From a checkpoint of a small transformer trained on Wikipedia.
Size: 13 layers, width 384, 6 heads of 64, MLP 1152 GELU, vocabulary 4096, 22.4M parameters.
Architecture: LayerNorm before each block, rotary positions, biases, untied embeddings, normalized queries and keys, attention and MLP in parallel.
Training: a variant of Muon for these matrices, 1026M tokens, 7828 steps.
MLP neurons of a small language model. Each row is named by its layer, matrix (up: input weights) and neuron, and shows model dimensions 176-303. Each number is 128 + 32 x the weight over its row's rms, rounded and kept within 0 to 255. Numbers have three digits each.
After each neuron's rows, "fires on" lists the tokens most often at its 100 highest values on Wikipedia text that the model never trained on. A number after a token or word is its count.

L4.up1128:173173112070107160124120108165108096115118187118194141132087166149068091120100185107196141125104199057180126107175143134124126135055070132140188104087106161131096187129137139079190161125110124086161141136115170149116156110122170115073204176125113144118121111124106109104129086130109162087112148174154102096193117185143134104158161146101095118134120108129062138130146110149135146077156
fires on: "ab" 20, "ust" 16, " them" 8, "og" 6, "ess" 5, "od" 5

L5.up1006:091163154154191082113135143174128157173205141099113141135102156154141164100152165143145117100117107117115112078116179114141129126103066162101153140066147114120088181107137103128134160166150152126109070157096116122165195171111116110145134149143068121121151133164129104113069125183141122151095142085126127191075126105171097115114108122189119111147143112112094131157158067124144190138158
fires on: "s" 38, " that" 14, "er" 10, "t" 4, " it" 4

L7.up361:145105146078153124151137144115065110113125103089140109163087109077073096129164121109108077144137072183158159162139134137077154099123123144101133139134133097152141059116096119127138140101131132120127126107161105108242141093179078185116071110122072162103076097171158105077157069139156098135146121056096113189100125172132186131095182089171167146116139150223119061125166135116117151151155
fires on: " W" 21, " un" 15, " Th" 11, " w" 11, "n" 5

L4.up1082:091132132114217131110114089063191147120122113144130121155069098132139108104079173147106121124144144117111096095092120128150043144158076082076079099210156097136129101147125140102136160157137163147127121145087154105149126124088114142153132187102159163146128131135123084131140135123093168107168098080099071141146160100121130117183154113138120082135188145107159141107206151118133043117092
fires on: "at" 20, "and" 11, "rap" 6, "k" 6, "are" 4, "al" 4

L2.up151:132151124131053102100086115108054132116181155091180114102169159078117150167150088129159067177121109141144158159076078162153132137158152162131178097122156122114190154132080113143125113116174116136179114138071133133151187136117120143112139146116121144156120187181128105129125152152128095103113099133156067100142169122123212112124129134142103147113176149145140171168100202145144113093118
fires on: " town" 22, "rib" 20, " population" 7, " word" 6

L10.up591:137083123135157180117053096103107130118097115106098169132117121160148144183081146209086148132132149164200135134119062119137089092133139117174057086082110086164122115138094141140106121112171120087096131162106149034113147125137180120127135174165119199094126134162143064127137076164123134085096120167107120169064144160181117199051090058070100119145112122040160135137141169151115155122136
fires on: " an" 29, " An" 7, ", an" 6, "yn" 5, "/" 4

L4.up955:100131121113142143153143151126129181084089087162092115164145134114102107140196109126121102106135104178071062120184153083115115159157142081160165087138129160160106102182098131151107125078119130080126161110121108072207118174133091096175109155132113083152072099206101138104140119135188116123092145141077097104132143174123166083115187144119060138165081130128131112103155111114183117094188
fires on: "ly" 24, "ow" 17, "able" 6, "'" 6

L7.up1069:113088104125124163128077087125123172135105107130133136073132153134161106105146121096160126076072129143146129099109119137132178167158128109105154138126089142183106150139094145109181074166187165147179109163181140142147149167141164060141116116087136141092222168130129100140151126150078137084136099110118095184098182135102111134163132115128120110057146190097173127134095118150068147203130
fires on: " |  |" 25, " |" 10, " –" 8, ") |  |" 8, "- T" 7

L5.up90:105113090049136133173124094161155142138122052093154099110116128089076111131165167127151164111091107147171154094140158100148066121126129102073147142156122130100066065105119106130153084096129148127171122142157125113135140146099179152136117143075072134141109098128118088101152195094138137194171122151116176122119131148105167096146162136159185152136094163165178161174167103065133092102112
fires on: "n" 18, "ow" 11, " lim" 8, "om" 6, "hen" 6, "omen" 6

L2.up326:102145128123119103098082137121082206131124091076108115136095126080163095100142096148175144047104100165155178138123217138124067143116129159098132189088137170158114115132132171115174159127146163130114120127088108139128065127120046120176080128168160137155100156102097109154099175096234061118166122098118148153117091134165152174143074143204156152105122149122085144098139083157134185135118
fires on: "==" 37, "st" 17, "t" 13, "et" 13, "s" 9

L9.up927:161096162142128129090069097150141136152119155153115091140136124149144141073134152109173111142142083184087201100200117061192119112130109179127137136166146083162151130073089152120101103117070136185184130112085116152135122115067161144070129121150173103124136060180150129140179176077137122124135173132122140137148138168127108164128127130148113133133114133148172158176172072150076099219174
fires on: " H" 38, "us" 14, " Har" 12, "un" 4

L9.up414:094135115120131142134103092152145163100144203090162127116127180102143148162094115187155096104162198182132173122178105070149097078143190134154131110124142163101108145153157106138186120171160150121104125132138097137170145186131135146175076106172063105115143109156142141175142141149201100143153170136118108152118124128157147088141161079129131128115178170100124116103141118169125138179157
fires on: " F" 16, "n" 11, " Bl" 8, "l" 7, "j" 6, " St" 6

L2.up893:141102168156131122121146079185096141152059090152110152191163135114115146182113161146121171107106144172105149158103115186115118132117056188110159044092134087115123096098146135119109140123110180165089128109146157126083092159124107089094122146159141127083108129121144098125160088169086117077065119132116111092067135098068199161153121148175149129075167038167134180131064107117127145146119
fires on: "\n\n" 48, "-" 40, " dep" 6, "ateg" 5

L2.up192:160131152140116107113179106190065124153067110178123155115056168132153167117113074188090107130180152132115115086155173146090097148105156177095128181138144214131143173111102125133092126104110118083142144134106132089105127164056164136132079166134130151084129148123078121064202148109122162076115134115144084140159107133040120193137143139143083132158128065075112101166169154097192143107138
fires on: " class" 17, " fin" 11, "andidate" 10, "s" 8, " Class" 6, "ver" 5

L10.up244:132118091074148144152140127129116135171038148183120141126180108114085088147104119120102123119116133109116136158068109103139097127116147103156149140156116146113152093106070135167158176081129123158151099118120153123119159167189153117126122120095126110134056141132079083108109150151161117076133081055120100143174159143137108137104093109121104144123155086174173146110120116153126094161111
fires on: " l" 21, " L" 13, " adv" 8, " | " 5, " eff" 4, "-l" 4

L9.up555:134124135127045131119105127135176133138045088107087140088106100143092111112124159109170105124142171221156151103133149133144112084119110073092117152148157118138105109127076145149129091137130088154132166139124114136143130160166080128145150134099049091119133146072195156129107134173110180130185165067110137056167167145119137112084144125188154129110132130138097129214151096145171105129064
fires on: " T" 41, " t" 23, "T" 7, "ra" 4

L10.up1033:128054129191112074124103148130127151113099122140117099120153162142094122130092153206148063091110161127159118148117166099097137103129157096105120097125092108139133159136131136140111132195128163092153068144110051135121137019198104135150180164132163173113116166128102162133140135114132075123108110125108107152112150142098159224088108149093134107126215167105124088180126117142096152107111
fires on: " an" 25, " An" 13, " Br" 8, " Ar" 7, " in an" 4

L7.up933:155116108160090101074118092172092152053039167159076077120171174097117122167153107098194119148161155166102147135097068132119163089135151120139159106097164167171100145091190165119123132139108128125097134127153197120090162153039074120120111114090114084095139129172134159123145146099096157106167165107135132150164138088189239110096109119155095136169150130117144091070151077104163125105165
fires on: " to" 42, "ing to" 6, " would" 5, "s to" 5, ", to" 4, " av" 4

L4.up477:122128083118178092148101226090105145104127132134104193121098108093140123152196063122147096144092154179093134112187156119113121146158125102130140110098129132153150113097120145131174125098169088188139116088117074137155116163120109128069118149146115149070123084143103097108103122102110100151122130144124150154156174120163140068090129084177090134162105132110153146150087119125090134079081
fires on: "r" 17, "w" 12, "ly" 10, "able" 7, "ive" 7, " d" 7

L7.up1047:127121163167114143091137120179074181148118135091086117073143120150143133108151119176110143154130167104105126065134143149159115136087171102106156151143099143210111131178108097128123104177145212167121172175236121131144091111171081155167146121133121131081152186086125116119106179137142096103120145133114112110172140125167146086160122119101105105063125178107137154089145107160148128108109
fires on: " |" 20, ") |" 15, " |  |" 13, " |  |  |" 7, ";" 7, " –" 4

L2.up613:082184131099116159070134129138042139162129083114132072193110183128087114103126081191104219130086168140135155150168118088166135104120119096130155141199150077140055149136156157168149152110094114124100061105110086126118149114105121184137108112176086096089161140094118092144102142126080091084108089081151102124087137169120063090151116165107107105119136115139136127124159181182088128131095
fires on: "ost" 24, "ast" 13, "por" 9, "aster" 7, " if" 6

L2.up1062:162125174163135117126161129183215109204100114072166161085130084149106090150165139149170129140083168163137160128161137126163132129167108143135142108107131125125068149107113111140097173099134173088139147144088119108086101121078186183122140130147112109117141133122171130144125173104117154138129128167159136055082097079212139129129158089110158186120153182092167085143131105139126138123074
fires on: " Dr" 30, "ctor" 8, " author" 7, "lected" 5, "overnor" 5

L2.up296:114138129231096120182122146100172095161106098129144103120175232093122141081123094071124081174127059138099140143096195069160136119126114103101138109084168068133141121133148159095175121092129186172103084119123103119143179078139147130120152165133137124095172164119119125103102089138092105110075131182092097163137123134147111106152088133103130139139183115087132162145132163138200156123136
fires on: "ot" 33, " post" 9, " r" 7, "os" 6, "ir" 4, "ag" 4

L4.up772:089116179115107108165193155142175113123126132126149115087104098101140086139143118143112142101132177087152140111107101137135130096179102155062076114145104088158096133160172182092170161142129111154154152157162158158125081091152080132106116049105132152160149144162167138143152109164104138082110162137095122076179091079096110130079122120116075057078144088123101184204172108110103104120102
fires on: "it" 32, "fess" 6, "en" 6, "ic" 5, "in" 5

L5.up331:102123114116137166181174116160120138115162068097139102118214156145138171101166107180073157140099182176115141111138111072143050121133094141165098103129187105178136141115193096168137152094167091106155183153088083124162105125135122125141140079216182133139160162171084101166158170186177085103101083084100175106139125140148195100129155098166094156150174142140117154115142091147143154165113
fires on: " rel" 14, "el" 13, "l" 9, "ost" 9, "it" 6, "ly" 5

L7.up36:144098092108152114116128087072138109169137074139166155068180106134132084135150099081083188156124074134172154109101127167130112103160096138119144158201168170165108078199147141115142104114111194142123125130142150079099107108156155189131079072086135191107105096121132093162128136109100134084152107132084155123130149135223137162208128071071149139198118161133089097202134174154122181158128
fires on: " I" 59, " O" 11, " U" 8, "I" 7

L4.up131:097140148121119126180161106139200101094133108149100163156157141100126075164144130161148143138145170089141184094150070182130147108146090147133143106171110152108125046137121168132106131183123108080120098144179115163096155157127167125121144146121137129099114139120112124142156149164181164124212134053114098185120139111149104113099088135156114116107131171128187181112168160126174122176127
fires on: "in" 18, "as" 11, "a" 9, "==" 6, "===" 6

L7.up183:106147137075104130142152127128111119125157115094203128198091174059141113120081082110060129138097190160116144127149122148160119139181142122152150086129132115158133065069137135113177150124168098132169115123087071131104185157125167134155147127174111163098118155192153060109115101186143125082104119106110152203212214129094123133147081154156117150167100127121122131096125106181124111164114
fires on: " St" 56, "ost" 4

L4.up842:184123159087124163134164189100146152194122127156150152135144148099134076130139147144057084163127141112135049081119130157126160124153093125122106115145126181119139136128147080108189150102127152122157124119141130106143116156132080154155141098150138143123146138101103071129092152070164098092093141128118115176136146122121096090166124138126098132124098141156107141151146107130096115174072
fires on: " W" 21, "ad" 10, "; N" 9, "it" 7, " | W" 7

L7.up578:141129138098119128123123130121128151104059129134184115087119125150175134091144102101139087187121100119145109144174069183098095095185140129127138120178078158112133087126165115151111104096143147130099114065070149126151166093157098147131144142081081140093101102107174151085124079187128136183133186103131064077087068142148160143102156145151117133119132098135098083117191069126076107122158
fires on: " Th" 20, " Wh" 8, " War" 8, " Wil" 7, " W" 7

L4.up396:064144115170104092116107143150178153116125032139114116154168122133104087131133138159101157146130134119126177145133135089186139147140091100131144145151156191109132101125126168112115159113141092134078138083200159174178195118088166061119144151135075094053120112138103138089094129138123163115108170131092136108109146132122022139131153161131156152164142138096166103110101190189120101132111
fires on: "==" 56, " ==" 26, "===" 5, "s==" 4

L5.up977:122110093101138170127062169109111199105158083095127104149191136121058096118150109203255136117133112156073082159130127111193137117160121119130165100134140112100109101096093116109132114162078148122071133091099084082170162186143116170140129136131177123155146115130109182172078127118141141092136121159114135134162135140120120135157115125143145145139133120140157172139166115130092128101128
fires on: "am" 28, "inem" 10, "r" 8, "per" 5

L2.up338:135127136132089146120137164144100131149075156119127144062180126105084225118127154118075132149121136118197080086120138153131140157119169131085097102179102101119088091089121108129116155148147143148171133154103148156118110123112083087152097064139137108095181108118100165188143171161106146075094139093087087097214141103100196098072144121139149174099125109125146160125138120154133128129069
fires on: " l" 23, "h" 17, "in" 12, "em" 9, "ic" 4, "pp" 4

L7.up431:118134116122049110167116127150114157148110136140138092136131117167149102150163122138170089095111163112133099088158117069167061149114129143113146162142112079131092134160113129149131184162131139093070066110106099113168122164155073167150122140078120163119176127074157123139164108148130159185180153136114125110131136128124111137129104078120170122105142054070118139127202108087145102109177
fires on: "er" 18, "ad" 11, " t" 9, "z" 5, " T" 4, "a" 4

L4.up708:088160102111142109132151150129118180116136115135133117085125107127155046129197100105109124104101143176139167104151102117130082129114110062186180125069116138114169155105179134161112148106144186157150124120083132153135107205130150030139152102155138058112125152131075090085108086093112128097085166100121137136090128142149128166069192158172163126187134129114156149097105053122116105122079
fires on: "ic" 25, " being" 9, " as" 8, "oc" 7, "ical" 6

L7.up781:154061140160116149134195117150196088076139144148116126137135134175093100178092087097116150203126063162128124136108111137107104144126084139147168145187183164119119093159138126143100143181092179057101113117111128096115089083121157210093152048109148112120163161121137151094074092144123093142137106101132167212106128106091152140121123115129130146204170134081083172133156121128140101170167
fires on: " I" 55, "I" 20, ", I" 4

L10.up425:181192166125126148123144105138145159148104086127049139112125095162142117137123134086111177124104165161067128110172108099218091154151096141141172127125141107122147120090137130115087154136182176116130111104111161208116173106158102128105113150058099126122129130117124224127079096096132143082162125143074108147178134115159110099134115143100131089096132132126054121018097119149102155161154
fires on: " p" 18, "–" 11, "er" 9, "s" 8, "." 6, " D" 5

L5.up1083:145198145074171175132142122117120157128177096070139155091118157135083083124089116082155148093115145097068150164073142169090137154119151115127090124116160173160169139159125137093194125103096132154085152070181120165161167104105134143066106170176096135163149135128121111101102089123191162102146125125099108140187147136108167103146128095139132093189128055161086149138067104140178137088193
fires on: "od" 14, "ort" 10, "og" 10, "oy" 9, "g" 8, "form" 5